MLP neurons of a small language model. Each row is named by its layer, matrix (gate and up: input weights) and neuron, and shows model dimensions 112-175. Each number is 50 + 10 x the weight over its row's rms, rounded and kept within 0 to 99. A neuron's up and down rows have the sign that makes its largest values positive.
Before each neuron's rows, "fires after" lists the tokens most often just before its 100 highest values on Wikipedia text that the model never trained on.

fires after: " in", " a", "–", " the"
L10.gate446:46 50 47 56 51 64 47 44 57 39 52 56 43 57 41 54 42 42 63 46 45 55 48 55 30 40 24 47 54 56 41 61 45 50 66 45 51 25 40 41 35 49 39 56 50 51 55 44 42 71 49 38 48 38 40 38 47 58 36 41 53 62 43 46
L10.up446:65 37 22 53 56 73 48 36 68 61 46 70 66 59 44 64 45 35 50 53 63 48 62 51 53 42 46 53 65 48 64 59 60 39 36 47 53 34 62 25 41 54 52 69 46 41 39 64 62 54 42 40 54 42 39 62 56 53 54 56 50 46 51 45

fires after: " |", "\n", "-", " •"
L9.gate18:55 58 39 43 49 43 61 73 43 50 29 37 62 44 40 47 47 47 46 63 36 38 53 46 49 38 61 48 70 58 39 52 58 45 49 42 32 32 54 39 44 37 56 28 52 46 63 41 41 51 41 45 45 39 37 49 53 65 57 52 55 50 39 55
L9.up18:60 42 49 42 62 54 60 59 44 63 53 35 51 72 40 55 59 55 48 58 42 53 37 56 25 55 51 50 53 57 59 45 49 36 60 44 42 36 60 53 54 52 53 57 45 51 67 43 52 52 53 53 51 41 42 49 51 50 50 61 32 46 42 80

fires after: " L", "S", "L", " S", "M"
L7.gate224:52 36 51 48 49 35 39 55 51 51 49 52 48 61 43 41 30 75 38 39 54 53 54 61 59 44 55 47 45 47 58 51 45 51 54 59 56 39 49 57 53 47 42 49 53 41 74 39 65 29 59 47 42 50 44 54 75 53 42 61 55 30 63 57
L7.up224:47 39 52 65 39 60 42 47 52 52 44 39 37 49 54 63 48 55 52 34 61 58 41 54 54 36 59 51 45 52 49 63 55 56 53 45 36 33 62 45 52 41 54 53 43 62 51 51 59 38 62 48 55 58 55 37 57 58 34 72 52 56 57 60

fires after: "\n", "."
L10.gate134:55 46 60 47 38 46 60 49 42 45 47 47 38 41 39 59 53 39 44 40 56 42 73 24 42 66 38 55 61 39 71 53 68 57 39 37 41 66 50 48 59 51 50 42 63 60 53 44 53 45 52 45 49 72 43 36 60 53 50 53 47 47 28 47
L10.up134:52 66 68 51 55 67 59 54 59 51 51 49 61 51 44 52 43 43 53 49 52 50 49 39 48 39 56 57 63 47 33 56 63 60 56 53 61 53 51 49 61 58 46 42 62 53 35 45 71 53 52 49 49 56 42 48 52 64 34 58 46 68 39 27

fires after: "\n", " a", " the", " for"
L13.gate167:65 54 43 59 47 60 28 33 69 58 44 60 62 56 44 62 47 25 54 49 48 55 26 56 50 43 59 44 42 54 62 62 49 32 71 45 66 55 46 33 53 52 38 49 32 33 47 53 53 54 39 43 61 36 42 49 64 51 32 68 55 48 59 50
L13.up167:54 54 32 56 47 62 39 48 48 41 53 57 57 45 42 70 57 44 51 43 40 57 36 53 39 51 37 41 46 23 45 39 63 56 56 27 42 58 36 32 51 64 54 56 42 56 57 63 41 51 42 41 61 57 41 38 68 44 60 47 56 63 50 37

fires after: " |", " to", " over", " of", ";"
L9.gate406:52 54 47 34 49 50 32 57 49 50 57 54 64 55 33 52 49 59 43 36 40 30 37 43 51 33 48 41 36 36 35 56 48 60 53 64 61 46 66 52 54 44 47 59 47 58 47 48 50 51 50 42 52 41 42 48 26 67 52 47 32 41 25 43
L9.up406:43 45 45 40 42 40 54 52 47 47 41 54 41 65 67 42 39 61 54 68 66 43 58 52 48 38 36 39 63 67 55 57 32 60 50 38 58 53 50 42 58 32 53 39 48 58 39 62 51 40 63 50 51 54 54 57 42 50 57 48 58 60 43 55

fires after: " |", " D", " d"
L13.gate43:56 39 15 53 63 62 40 50 53 52 62 46 82 49 56 62 57 59 50 69 62 43 24 57 66 54 49 55 45 57 66 54 45 49 55 25 55 73 50 80 42 43 55 43 59 49 49 44 41 48 44 53 56 47 50 51 37 61 42 61 54 53 49 59
L13.up43:51 41 56 53 42 53 50 46 40 25 49 58 49 48 38 60 41 54 31 46 48 54 52 67 62 56 59 49 56 54 49 53 57 61 60 34 57 48 43 56 42 34 39 51 42 35 56 31 64 44 49 23 66 50 64 57 39 49 53 38 62 38 57 61

fires after: ".", " |", ":", "-"
L2.gate415:54 44 53 42 53 42 59 35 51 47 44 56 36 51 52 48 44 53 44 55 53 62 37 56 59 55 40 37 42 36 46 34 59 62 47 57 53 48 53 61 56 33 57 49 62 50 47 69 57 57 54 39 66 33 46 59 61 37 56 53 75 64 30 43
L2.up415:66 37 63 55 20 52 68 46 59 50 48 50 51 55 45 45 51 54 70 44 25 52 41 44 41 39 53 51 68 52 39 45 50 63 44 43 61 48 54 53 49 66 55 49 59 50 79 37 54 61 53 60 43 57 24 56 46 42 37 58 50 61 40 34

fires after: "\n", ".", "-"
L3.gate103:52 43 54 44 43 47 67 59 34 35 59 60 52 37 44 48 49 45 33 55 43 46 47 43 54 60 54 63 62 47 41 56 43 70 40 49 57 51 47 56 55 49 48 47 58 54 47 40 46 65 61 62 47 32 42 57 37 52 50 57 52 67 35 41
L3.up103:56 52 50 42 57 41 63 45 38 36 62 62 57 34 64 43 45 52 46 44 49 45 52 60 53 47 41 55 74 49 48 65 42 73 44 60 52 43 43 64 61 61 52 44 48 55 55 40 52 60 67 50 51 43 42 62 51 28 64 59 48 70 35 31

fires after: "\n", "^{", "|---|---|---|---", "2", " mi", "}"
L8.gate73:47 61 65 28 40 45 55 56 54 52 51 56 44 51 53 57 51 60 68 54 54 32 58 52 47 52 43 36 47 56 40 65 57 42 41 44 46 41 50 45 46 40 53 20 59 64 37 52 46 32 36 59 62 42 28 46 54 56 68 65 50 47 48 61
L8.up73:40 60 49 55 40 36 56 20 53 35 48 39 53 68 66 67 49 62 60 61 51 44 51 41 50 54 53 64 63 37 39 48 43 45 39 58 53 45 57 54 57 51 69 45 41 64 39 33 54 52 32 51 37 59 61 56 43 73 46 36 49 70 42 76

fires after: "\n", "-", " |", "%", "2", " mi"
L7.gate278:55 56 36 52 62 34 54 43 43 36 31 22 71 37 52 49 65 45 38 43 45 37 46 61 60 55 62 66 59 56 42 67 66 36 29 46 56 58 46 58 41 52 44 66 38 60 49 67 59 44 43 39 48 45 48 50 69 41 65 49 39 49 38 69
L7.up278:45 40 58 60 60 59 46 63 27 43 52 41 47 51 39 53 62 54 42 54 32 28 63 57 51 48 63 41 54 72 47 61 48 17 58 43 49 40 35 56 52 47 61 49 43 54 61 29 56 46 58 28 47 48 51 58 43 45 45 60 47 42 44 50

fires after: "\n", " |", " 2"
L13.gate42:63 40 62 32 56 55 68 45 66 50 64 52 55 60 58 45 42 60 53 53 42 59 61 57 58 40 23 53 32 45 48 72 52 51 50 66 55 76 77 53 46 45 52 56 50 39 47 40 51 60 30 44 62 45 30 28 48 49 51 56 54 44 58 62
L13.up42:55 48 49 42 39 48 67 40 49 36 34 36 35 57 53 47 51 43 37 44 30 59 65 42 81 38 55 41 65 39 38 41 33 41 42 22 62 54 54 33 66 44 51 50 29 45 31 52 51 46 49 48 75 68 61 50 45 63 58 49 57 46 43 68

fires after: " 0", " 4", " 2", " 6", " 1", "6"
L12.gate416:61 23 43 52 53 55 63 37 59 56 53 66 55 55 59 43 40 36 63 38 32 44 30 48 65 37 49 56 55 59 59 55 41 35 47 57 54 58 71 33 58 59 43 63 49 61 48 48 45 63 54 61 44 42 40 39 45 62 38 46 69 54 63 40
L12.up416:63 57 30 53 53 65 54 51 53 52 35 54 63 61 58 34 39 62 58 50 26 52 42 60 57 44 39 43 55 45 65 54 53 47 60 40 35 55 66 46 35 53 47 71 29 39 47 40 45 58 34 57 52 46 54 44 36 39 38 51 39 55 59 55

fires after: " |", ".", "|", "\n"
L9.gate164:58 47 53 51 34 35 42 45 55 59 41 49 72 45 41 54 53 58 57 58 36 52 45 46 48 59 52 45 57 43 62 44 59 43 47 44 46 63 46 48 40 33 52 28 47 61 58 36 43 50 31 36 64 49 40 44 44 49 61 38 37 45 44 56
L9.up164:43 37 43 55 37 49 60 56 50 68 57 50 48 47 53 66 45 52 41 58 43 42 55 62 43 55 57 39 45 66 36 72 49 56 29 38 44 39 60 67 47 46 63 53 37 53 55 51 38 64 22 52 50 45 54 68 59 52 55 61 43 44 53 56

fires after: ".", ")."
L6.gate21:49 60 69 38 30 58 52 44 31 53 45 50 59 57 36 62 55 39 52 54 63 47 49 53 53 41 47 35 45 42 30 45 61 57 57 46 35 54 42 42 56 44 45 47 47 63 46 32 58 37 48 39 34 45 22 49 29 47 48 61 58 65 45 43
L6.up21:46 54 52 18 66 55 51 41 66 37 54 56 64 55 56 33 41 56 46 45 59 41 46 47 48 47 53 47 66 38 49 44 49 48 59 34 42 47 43 34 64 45 45 34 57 48 59 66 50 52 67 58 52 44 49 50 58 56 46 41 37 64 46 40

fires after: " he", " a", " I", " acc", " his"
L7.gate254:57 26 48 70 46 35 44 46 41 65 49 55 60 48 66 50 48 57 59 41 31 42 51 69 43 57 55 51 45 54 51 52 59 54 49 41 44 62 64 60 61 50 39 59 52 62 42 42 36 47 45 64 48 44 51 44 49 45 44 41 53 49 51 55
L7.up254:49 46 58 57 54 49 49 67 57 47 51 52 55 40 51 56 66 49 53 41 35 46 41 58 40 52 43 54 58 48 50 47 52 55 57 44 36 43 34 48 42 65 65 63 36 53 39 59 54 62 65 69 63 38 40 38 36 37 59 70 37 53 47 50

fires after: "-", "\n", "==", "–"
L6.gate379:45 66 56 46 41 55 54 63 59 49 52 47 81 72 48 49 54 47 43 65 35 53 77 50 42 30 51 43 59 52 39 57 44 49 55 49 45 42 35 39 45 42 60 56 51 70 71 58 52 33 50 59 61 51 52 52 55 42 49 68 50 33 45 41
L6.up379:57 39 61 53 39 38 56 36 54 55 42 70 54 61 51 43 51 62 43 63 52 39 78 63 38 51 52 47 65 46 56 52 46 22 43 39 48 52 46 58 37 58 35 47 47 45 52 56 41 55 51 52 61 34 52 43 36 54 63 55 30 74 39 64

fires after: "\n", "."
L2.gate358:48 66 57 67 29 57 44 58 60 66 47 38 38 54 40 51 48 37 44 51 38 51 43 64 49 54 54 33 59 43 45 33 58 38 45 51 48 64 54 54 58 38 46 36 55 38 55 52 64 70 47 56 43 32 44 51 40 57 52 58 67 55 31 48
L2.up358:47 65 54 36 38 56 63 47 67 41 61 51 47 51 43 43 37 47 48 52 49 44 51 40 37 46 42 41 80 48 51 45 45 58 65 32 62 61 46 64 64 50 47 40 39 50 62 41 51 50 71 50 67 55 35 50 58 53 54 59 59 48 49 15

fires after: " =", "\n", "a", "as"
L10.gate361:44 53 68 58 52 59 53 56 75 48 44 57 56 65 44 56 53 47 30 42 42 34 51 48 40 52 62 53 39 61 43 35 42 56 33 44 57 36 62 36 57 55 41 54 56 50 50 43 43 49 47 57 51 49 22 62 46 39 62 47 51 54 47 54
L10.up361:54 40 38 43 47 60 71 49 54 43 38 46 59 63 76 43 50 56 56 36 60 43 61 40 49 44 64 36 60 53 50 53 34 56 41 39 56 55 67 51 68 40 48 45 35 55 30 52 53 38 55 37 56 53 60 40 53 51 39 48 55 62 47 37

fires after: "-", " •", "|"
L10.gate102:52 61 30 58 41 46 58 73 54 34 50 32 50 47 47 51 63 60 38 66 39 33 49 50 51 40 59 53 50 56 59 58 50 56 38 44 38 44 51 41 54 27 54 57 43 60 66 42 53 42 61 53 44 53 56 50 47 71 46 57 53 31 46 39
L10.up102:40 59 50 42 44 33 69 48 46 57 78 53 73 50 56 47 54 52 55 71 55 56 44 31 52 30 53 52 41 58 37 45 71 47 58 53 51 61 47 54 54 55 56 67 37 33 46 66 64 59 61 44 50 56 41 37 64 45 40 55 49 49 45 53

fires after: "S", " S", " Ch", " qu"
L7.gate295:58 52 65 62 43 61 45 46 43 55 57 54 46 52 35 39 38 59 58 46 67 59 60 56 47 47 50 62 54 40 43 64 32 54 57 57 48 66 47 67 36 36 47 50 55 39 58 38 44 34 52 48 56 49 57 31 52 53 41 33 40 33 42 42
L7.up295:57 66 62 67 41 66 52 37 57 45 40 34 50 45 44 51 43 56 53 57 48 56 44 54 56 46 57 47 71 40 59 45 51 48 58 55 31 41 55 66 57 55 52 53 37 40 62 46 49 38 52 64 58 43 33 52 64 47 36 52 51 28 41 49